Weights of a small transformer language model: 8490 steps.
MLP neurons of a small language model. Each row is named by its layer, matrix (down: output weights) and neuron, and shows model dimensions 48-111. Each number is 50 + 12 x the weight over its row's rms, rounded and kept within 0 to 99.
After each neuron's rows, "raises" lists the tokens whose logits its output raises most directly, leaving later layers aside.

L4.down553:51 50 45 61 49 58 72 42 61 47 41 35 54 59 45 63 51 35 59 63 56 30 59 59 56 64 33 45 24 65 47 59 38 66 61 30 39 57 52 49 46 63 72 53 53 36 55 55 55 32 40 38 72 40 56 61 22 40 50 37 54 46 43 45
raises: "ity", "ity.", "ity,", "ific", "ities"

L2.down565:56 50 61 38 54 44 41 58 51 62 54 36 41 43 79 63 74 81 46 47 57 34 62 64 70 49 38 15 47 48 44 55 47 45 42 38 36 44 41 39 46 50 57 34 36 49 59 64 57 33 49 54 50 31 49 58 45 41 77 47 49 49 53 56
raises: "ard", "ards", "ando", "ard,", "ze"

L6.down296:56 42 37 69 52 47 48 39 34 28 37 30 51 61 62 48 58 49 49 64 60 45 57 48 40 54 56 60 67 64 50 39 63 28 51 43 47 86 57 62 48 35 42 63 39 53 38 57 46 69 50 65 67 56 35 37 50 50 67 59 41 36 46 45
raises: "ential", "ailed", "eries", " stars", "al."

L2.down176:43 45 49 70 57 65 43 22 60 55 46 49 32 60 42 22 57 73 48 51 40 70 51 67 42 39 48 55 61 50 39 63 56 53 43 37 66 57 35 63 41 69 57 49 46 26 48 68 33 40 73 45 31 44 42 24 71 42 43 23 55 62 33 53
raises: "ly,", "ies:", "les", "ies", "itive"

L4.down35:60 62 59 59 51 60 43 21 59 46 39 57 74 60 30 50 34 50 35 60 51 41 43 70 39 57 51 34 59 78 36 55 48 63 51 38 63 47 20 60 49 67 41 52 43 73 61 49 39 47 23 71 62 49 61 54 43 49 84 52 39 56 68 53
raises: "view", "amed", "known", "all", " Binomial"

L8.down496:68 67 38 78 54 54 50 55 47 60 62 37 32 49 46 49 56 41 54 34 38 54 47 46 52 66 53 55 68 65 38 56 44 56 54 51 55 49 41 67 48 55 42 72 52 66 61 38 46 36 52 49 39 66 33 62 51 51 63 72 55 59 43 52
raises: "ary", "aries", "ity,", "ible", "arian"

L6.down339:44 60 56 50 47 61 45 51 18 64 43 54 22 53 58 55 52 70 66 32 49 61 45 58 49 92 55 36 82 61 37 48 50 41 39 46 37 54 47 53 54 53 63 49 48 61 20 49 72 38 68 50 43 29 51 62 33 62 50 66 46 47 83 51
raises: "ater", "ft", "aves", "ference", "ause"

L8.down759:65 58 61 39 70 37 42 51 60 55 55 47 44 35 29 47 53 52 42 49 56 68 61 60 44 69 64 65 44 44 43 42 60 39 35 56 46 51 62 26 53 51 65 46 60 25 39 52 52 62 46 52 54 54 68 82 36 50 34 65 22 39 58 60
raises: " its", "rote", " his", " their", " the"